config.yaml
num_hidden_layers: 15
hidden_size: 192
vocab_size: 2048
norm: "rmsnorm"
norm_place: "pre"
norm_eps: 1e-05
positions: "rope"
rope_fraction: 1.0
init_std_up: 0.042
optimizer: "adamw"
warmup_steps: 464
schedule: "wsd"
dataset: "wikipedia_en"
MLP neurons of a small language model. Each row is named by its layer, matrix (gate and up: input weights; down: output weights) and neuron, and shows model dimensions 0-191. Each number is 500 + 25 x the weight over its row's rms, rounded and kept within 0 to 999. Numbers have three digits each. A neuron's up and down rows have the sign that makes its largest values positive.
After each neuron's rows, "fires on" lists the tokens most often at its 100 highest values on Wikipedia text that the model never trained on. A number after a token or word is its count.

L3.gate36:504455464532526495475498533530462482494528508478497440500512485499482505473463486519493495479492489493503519479503529492513501494518470495520481525498516533562536507463509499468534537545523541492491550506487542529517471485521478520510529464530515480445543464496516492497499517507541495497511486547504524526517478521508500514503483490506548527473509478473499472516516496495519527496475481490504557485470499518506540453432456450490539535483468522495491482506544517502496508496480486521513540458509521502532520520510519504495523498492463521480505534503503568480449485489538504489
L3.up36:481482475508514458466475502521483475507530471484468518468482511489530494545505531469465522461512491482472480455524489491464477488461503515497489514500511489530472509485540540514527507533542503505530476488514473506506489514553487484507493516469481456507531530487504488526530544562507482488522483496491491533532452506487510527513494468506536484507510478455455483479469536475547490505474490483523528456460506477501513476503503519469499544443474548485485498496469541467459503480499508550504514482533545492517531523521519514525530510475493476496480526520485484468479560495516500478
L3.down36:463553502503480479538450540509522489481472514492490518508486523526502482495521523504534472447511498513480462549487486530507559484487528490514487485494465527515500514501516525547441494483541483517528455470544507463447490512487466470502499489486485488490519525496529502537532498567534538514516532495541508526515487487455483503510527498527481478474516504513459445527494504493513509497516501519502499486523478487501469512510537488497496535471536549507463514501464528526507534549513484510498510508528514493511497462533482497450547500479509465529516475473485469501513480502527458489
fires on: "°" 17, " comp" 11, "ad" 10, "oin" 8, "|---|---" 7

L2.gate390:481482515527529529504501538473485491533498515483501521478444523558502451505495526482470508463465527498468457454532502507507461503503477492478469486508482520462517514486488540475543469513461518451445522509511496503494486494512456506482523494492541493480511490525544543547522513520496533491498445498518491489493497451501488522486511468493499507473487497484531500525507488484470511510549513474528499510530459564495509511533525503487450506474492474517456493518493513527476494512527480500518479521503507511447541515523507461517509501494478531462480461488466501564483478473513484475
L2.up390:480471508468515480510515494488481538494515506504506512465512503528526498465519451468525497487474513443470493464523486485509481549515451466456512464553520490510546479514509572518503499499497490491472555479497531527481532506531538463549476503537467486469507484469477528510491512480462501488514492511523509532497473478500526506545526476484493492485462547521447505475473479490481526484515474491491499524485539503507468486495511514488484503478505531491489462502481534501498478525504504534534521497425517506526492517531491505466518464508498518467446486499510462493551513485525524522
L2.down390:505513505505530531507484551499471503507495495477498510480476457539482482506490468480510464492474517455483529481554510467518473522472490514531458498474477491459492462485511536476511491486478532492457471518481516525500486521457499477472507537495511487503498505509507526483478504529499508473503502487525486490498504483453527489503502498480484517462518515433501481533503540504499504490512486482546501545468495509531453518509526504492483528530473508502514514548508514517461499522556492499476510521493500511489520493456493502509505516507522537619505524461465529535478531464523436506
fires on: "om" 33, "ip" 24, "in" 14, "e" 6, "ai" 5, "th" 5

L10.gate366:512485458472541531469530515478490500485506447474492492467499463504476441475507482527538465481467458518507518503501493538500477497485469496452476507500445454542489467529475476513529507497515536471482513468463515509484501464465508526466506523509488459478450507508528482548520484474523471516491500495466491518521478476502491537475422509496477501479495461524484523506492472502512539503546516487460527460498550516517498488490513494507466456473489475515495488512484484456506482522498482520460511504503509527510472444487482511511528535525488500457518513521463488507504496480506505539
L10.up366:498522500476508494544472511478535498486503472502516515518470528482472478551441549527534487529450509500480513464509517480499482496477500479514502476485513502544523513527501524489473498527493500503503490476515486474510515525466532494461559506460485470465463522551491473542501447446485509511506572455467514463506500460542509495482537489477516503520524512510513489497487465496520481524475481486529498493512504534481579477477499471506496460488527491484463578521509533508482495515471481457508526478501512504506497526522480531503490493496496532505533496490526482501475472518501517494
L10.down366:504523519542481468489524508519538442481487458466512530503474479494508520468479533486513518513518504463499525543464488481481486536506478545486515491473460476488458507504498468521535522487506489520498482518463494506549488500486484496552499487523494476515483511504503515517440500498550479505524523453501473511500532464490472454529518537520496475482515509469494506523455521516518516526451501502481529483485541526486520548501496525480497504559533502483511514488453495502519467535442478513466474501494488475511548510501513517491481478492416484484512471505535475498546483488511510486
fires on: "l" 30, "b" 19, "ib" 8, "ud" 7, "D" 6, "gr" 6

L10.gate141:536503469471483530517492503460516500500462542499458503480512527483546506525533517509546489524480504497498486468514537531535512532504459511498575520524540515518491500537503499506503495510539531492502489494501477507544529510502477562486472467486469495465509499495527487503491504453552519523504476490534499497505479470535517539487512457499483482473457483520511491498535478525510510460488517512505524511528489452492480489530498487487484473520482505513518482542484452585490508473494480511493469463484542538498507493510487413525480504496479499457501476510522504474512469498501517487
L10.up141:516485532469503464502492469462531501495517497497483504518508495511483495487474490504497497528525510512483530543526491490499463489529503463491524495535512468487488488487554444473488515538536480477492535496550481535506499509523559489553497474479496486476486508481532522528502499547520485480497483497474482547480517519487507504556518511508491534509496527444524459499545547520550496486490468514464535512531494504480453469479475471460512474482513461501514522526487488518490534493517552539495513541531544467462498521467526502537557486487464513496517483498527501500541499521509479492
L10.down141:491538456489473527490493470487475512492485508505499520468502510489523489550505507503484527485477533498483533463477551478531497490483486454493477492493505481497447442539469509489502490540503488484457502501511503519494487502473450495520446494436546552521534516502495466524466501506506524509475508531489540477469527500447503492529490485535524465479513492467483505510485460499484482499459514511453489520472499531525522483506502511477507493529480551479466497437520507479520463470511510494545494489523492560528518476513514533510520482482507509533503475495512488532505525429504523502
fires on: "om" 20, "it" 17, "im" 16, "at" 11, "ing" 7, "|---|---" 5

L4.gate328:502509529462523474528479460474479523465489519516538510542505490442511510473493493518474522512451487510487504491521527507469490492481497497523518504455499494508488505434513438516468497469438495497499547523481521480462475537489462503478447475523531468501510507494560539471484516522490492523489470523470528461505510512558468531522491462509496516529513447498519489458514532523481504517495529514518504468462449512452507497490520513495481472511507486464502519525490503499497545512497474503510509469527499489525489476514469481533525486504483484479502512503513504515468554549524498464
L4.up328:499506496503497509561468471510500479483532510508470490543521510494527540454504526519494529450484513509481454487459483511481523514498455497491504485514521473487492499465531465505512428533512502489507480514505518513531523495529505533462455468473514493500491539493505511498458491469529511541501491508493472474520495454505489484517487539467454461523510534498494476472488528538497469514483508470484480522540507440481519500488510485491499459508493507494502490504467455458478498548507507509462499510516473470541465464510510510487488489522497456510474448541518493574507468516491533524
L4.down328:488494483499542492502485485495512467499506520501498508528467517504485521492472510488466522505481512485513517479491454492525533464519489486511478441513449505498483512458531494475461506477507509526554481480481499500549530507488509465556506476550497498497550518480499457480467525517532552500488539522456470491524511417541481450493501505469544524499484480453464490524472479522526502489548481488511513439539470506489508473537523519461483482509483504509536506505485519510525518519494505525512511515495520506490485525487475506565507524497500469458527483499489488491525461467496509490
fires on: " met" 26, " which" 15, "ant" 12, " elect" 6, "et" 5, "re" 5

L7.gate264:498482523489511524446515499469497494504498478544454480509536476459540478544526545490482509481475506479511497506518493546488493455518511472487509536510495503508518489503482509463530517548484523478494498496531496536520478458501518559532489496513474513509546463484540466476478493489499513433506499542486469495530518495475487516519482483492507513501502511514498475530493469483540495488474472468500497473485454500477496523474546460497463488474531500506484444521504470496489503490469439539506484514519503520466506470523531528518507484542473478480502458434487477518509545525546484501
L7.up264:516573491463498503478506512519513489505510480492468489499556507473513491517455508511471524517479515477479514468479468499489468508504496451490480485469524470505520471456469518451521560490457521535517485497509513534494468495482520519492467462526471509508522484455505513491516495468493478499517499528464543510522487500504490467512500482521528510477509529519448487485476493500498456547492485484480545509500510500494481482511513454462484531554508498473533496501509562442498511465521456479456497487478523557521475482473509480497537460477500530515514504479484478491456490499534538504
L7.down264:504507518475477495505477503501471498475532563469513505523484484556483526453496526485491531521487454483499495531497510470502482486481523525503524452501480544488522511507487502461496500479459481501504503524495515515481479505518531503480498510542492472497466519555508485487501531497496580529493501525495491455540498468477485472506500531470501486480487550484505520505494488490469541466516454493501474483512495538492466506490451485491519504524481534492511499500490458548491532442540519481488507520485500504531495554488498525491488500543471512590516497516481548543479520471479490477
fires on: " Char" 19, " An" 19, " And" 17, "m" 7, " Fran" 7, " Gen" 4

L3.gate33:507497472559539505517513543518462496511484517476529490463532506509515518539484557500515483491461496504489482538500498512505475490503486491520484468496489503511513527489513503504495499508499499527578524468479467504497481466512504520469512471501502488468491486484497481538493498460536483537516472478462539485460541476481547539515522483527524497469516500484460537463501529476459501531520485493516483520507521475506512523460584504515436471464531471486514519553499486511501499517465524559545511544515513502481518564470505479506497527487501501498502503499497526526528510504519519493
L3.up33:524475524469504524510481479479498538482548531519557511500525517528499440489506499502504521523488523488516533453448522481561477509518488514475573494524474481511536460481521481486500518506541528475481506517528506507532516471507557489471535531521516460430518497476515455527475509482487469536464453523487476538507484509474538502465518498533512530497501496467526497494488459489512511482515508522506501541511525494506507519456501480533480484528541513461506507489475469492486551541519536502538529521478519504512493522508493511490513477511540509519495501475517522503511510492498469516
L3.down33:490523525481518526550528501495462538498509508489498536462501494546450479512544537512496498529501497431507536509488478520510529504503477498581517479508448494536481513523561510508525512540470447496495492485480522482473503460509527515499478524521489511542515488491522497486491501496499525461485523494527464510508511487490479520503485455481552545504517501523506515507483518476520519485524516460532455532476506495472479488473497471469450486517474490485482521534492490513489469525561473550495518480475515491572499490485482490467504475481516479487474484513517474510532518500483520486
fires on: "am" 65, "om" 7, "os" 5, "ad" 4, "e" 4, "an" 4

L4.gate289:515491518490510490456559500516478488490453490538508540514467480490487518483510499502501496522543507498494459478485509507509480473487510463522469514530532520500509482475473548471504511489502481521474522524482510498520501518532497514524486526520474472468485481485502500489452484483487474477488501522488503516502518518501477524468487522539497534534508491503508451529477450536501494446479492507528497490531493483477532439457553472494455509499520524539494469510549457506454502495493479516496510451525515497494512520509520527478423505545494444459480514502490480545511553542515474526
L4.up289:475530482480435513493500459567505505523493472545501477495500514507487506513486536476500481502514491524457487500484490460478555508493526465526517448509563489496507532529453525506517479506482485507512504504483514510530511514518454483487509461555458449481522496496484544497508482474503493502514539506471530547473513495512501502506503476489489494487491478498474505461488486506516502549499485493507511510549478508486514464519502448524451523517480513504492530472502470462515508506491487528508510541477466523475556495472474532464514523489462491473533458527468462478472514506526466456
L4.down289:472519487469492521490547458488527554504513499491480495506484515451494483542534491464492539521544482487528522493505510509461497484504525487488497490480442541479485493500454523471480497479489496524477484496484473547479479519517455439489448504539500508497434522495483485468487482490469519525489522497457526541486502497496505456474467460478488480529485514493489520501505502503486538509533454446488507507508480475493448506484496449494485506493488502497519489502503484518465472484497480494495503505535520489509573478485490485501526469500478496589473507511503487479451538493478508505
fires on: " gen" 18, " Gen" 13, " Char" 13, "out" 10, " Cor" 9, "ven" 6

L2.gate506:495499489482540526479496502485454504436529536529459501479508508509495497526488499506471488491493501525497482438552490532527469474531505464479475538543482526516528500485465475465522517541503546472485573547490526521537481490511532529496525511516476505498476452507545478520526479504502472515513469474504502510556529465522508530522487475501527491530496530474488467552524481485523477516507480489536513463445515485513509488498520515508512510455473475493462482497518487443471502524493490506533517483494525541520496479468533488517494513520467492492499494478516534506486530494510478532
L2.up506:512485522466498510521483480534510503500531517523462515501541528487480502524489483485505526511535474542504500459494502495496443504494465474474489518518469533516479499517518516495510489493551490509488483504537492533528515516529486488492555505507490489539511502503504494498555476513479480487539531469486509511540492494496497524501554447497520500523551529457470462476476512514506508486502479474521457510509505484446508493530480535504510504490546533507484490459445499480539514557526554488506523500478504515529509513512495515525515509505493480526494485391473525496482514517528475445
L2.down506:499504499539480514506476473544516522507499506481480481522504516499459500492520520514512492511547483533509512517493509505474502533437507529513513517534477492486488495482540522522482453462508509511495431478523497491425519538482473507473519497471478519527498490516442461487522486504548492488517562494527511501505488509473517513466529505548496497442509502468492496517527535490463550503506492484514479537524505520477515495516477505472527510505552512495454522464474536560526507531514508499489508518465487470523498538526491490505506484449498492511515518451442476499527461518506500473
fires on: " dep" 34, " ad" 26, " dec" 16, "°" 11, " comp" 11

L3.gate68:477510521501511525518539512479514537515498517518513527454501514543491492476504497503499456473477511455493520517526526470542471498543480490490512497467479526482505493531517515503507475459450539484504522465509549520518480469503481523471526497514486497507530471506527515479517530529493517489524494490520521488525476521559511532484515503509524470456481503484515509506496487490483509493540482504437493487490467527523526479523554516500476506489489455448489519515522504524500439498483464478484441487484521541500540445477559456521501517506504510511506462527540453529481498458502511534
L3.up68:447523450475483481487491516490564487530480513475485513484512483523520533471448566495495529485451544482517501506526526487502493530544520486538535494524498464447498471560535494508491500545512505544525514492508498505470477467520492496545471502499529506492458507479417486496461451518496509505492471484509492479509472470483497536542494505539503492504497475517532538501501494477518487514534493509489499496519499499478477483496538499482546465491477526495515452503482506470493491522518525520518496512490551485477499497473493504535488491513482491473444513528521464530498501483531520476
L3.down68:533531433521459496496506497470460530509522500489490491468472489489483502492458533520527499469445495460548501495547479499551467507533493472530521508490518530487498487535497550505479479477515558503501479499504499500500444467494516497482462503506525512480510511500458487519492506546477471518519461478489514478523478480504551492530500493523488495500517500500514549497469492493462496491496505486476541512510500486538461480524513474476495502450523535503503486502494525511504482525506484493534492489529505547453485506483571490501509530558483493557479511526472496540505522455476534478
fires on: "om" 53, "am" 16, "im" 9, "i" 5, "ess" 5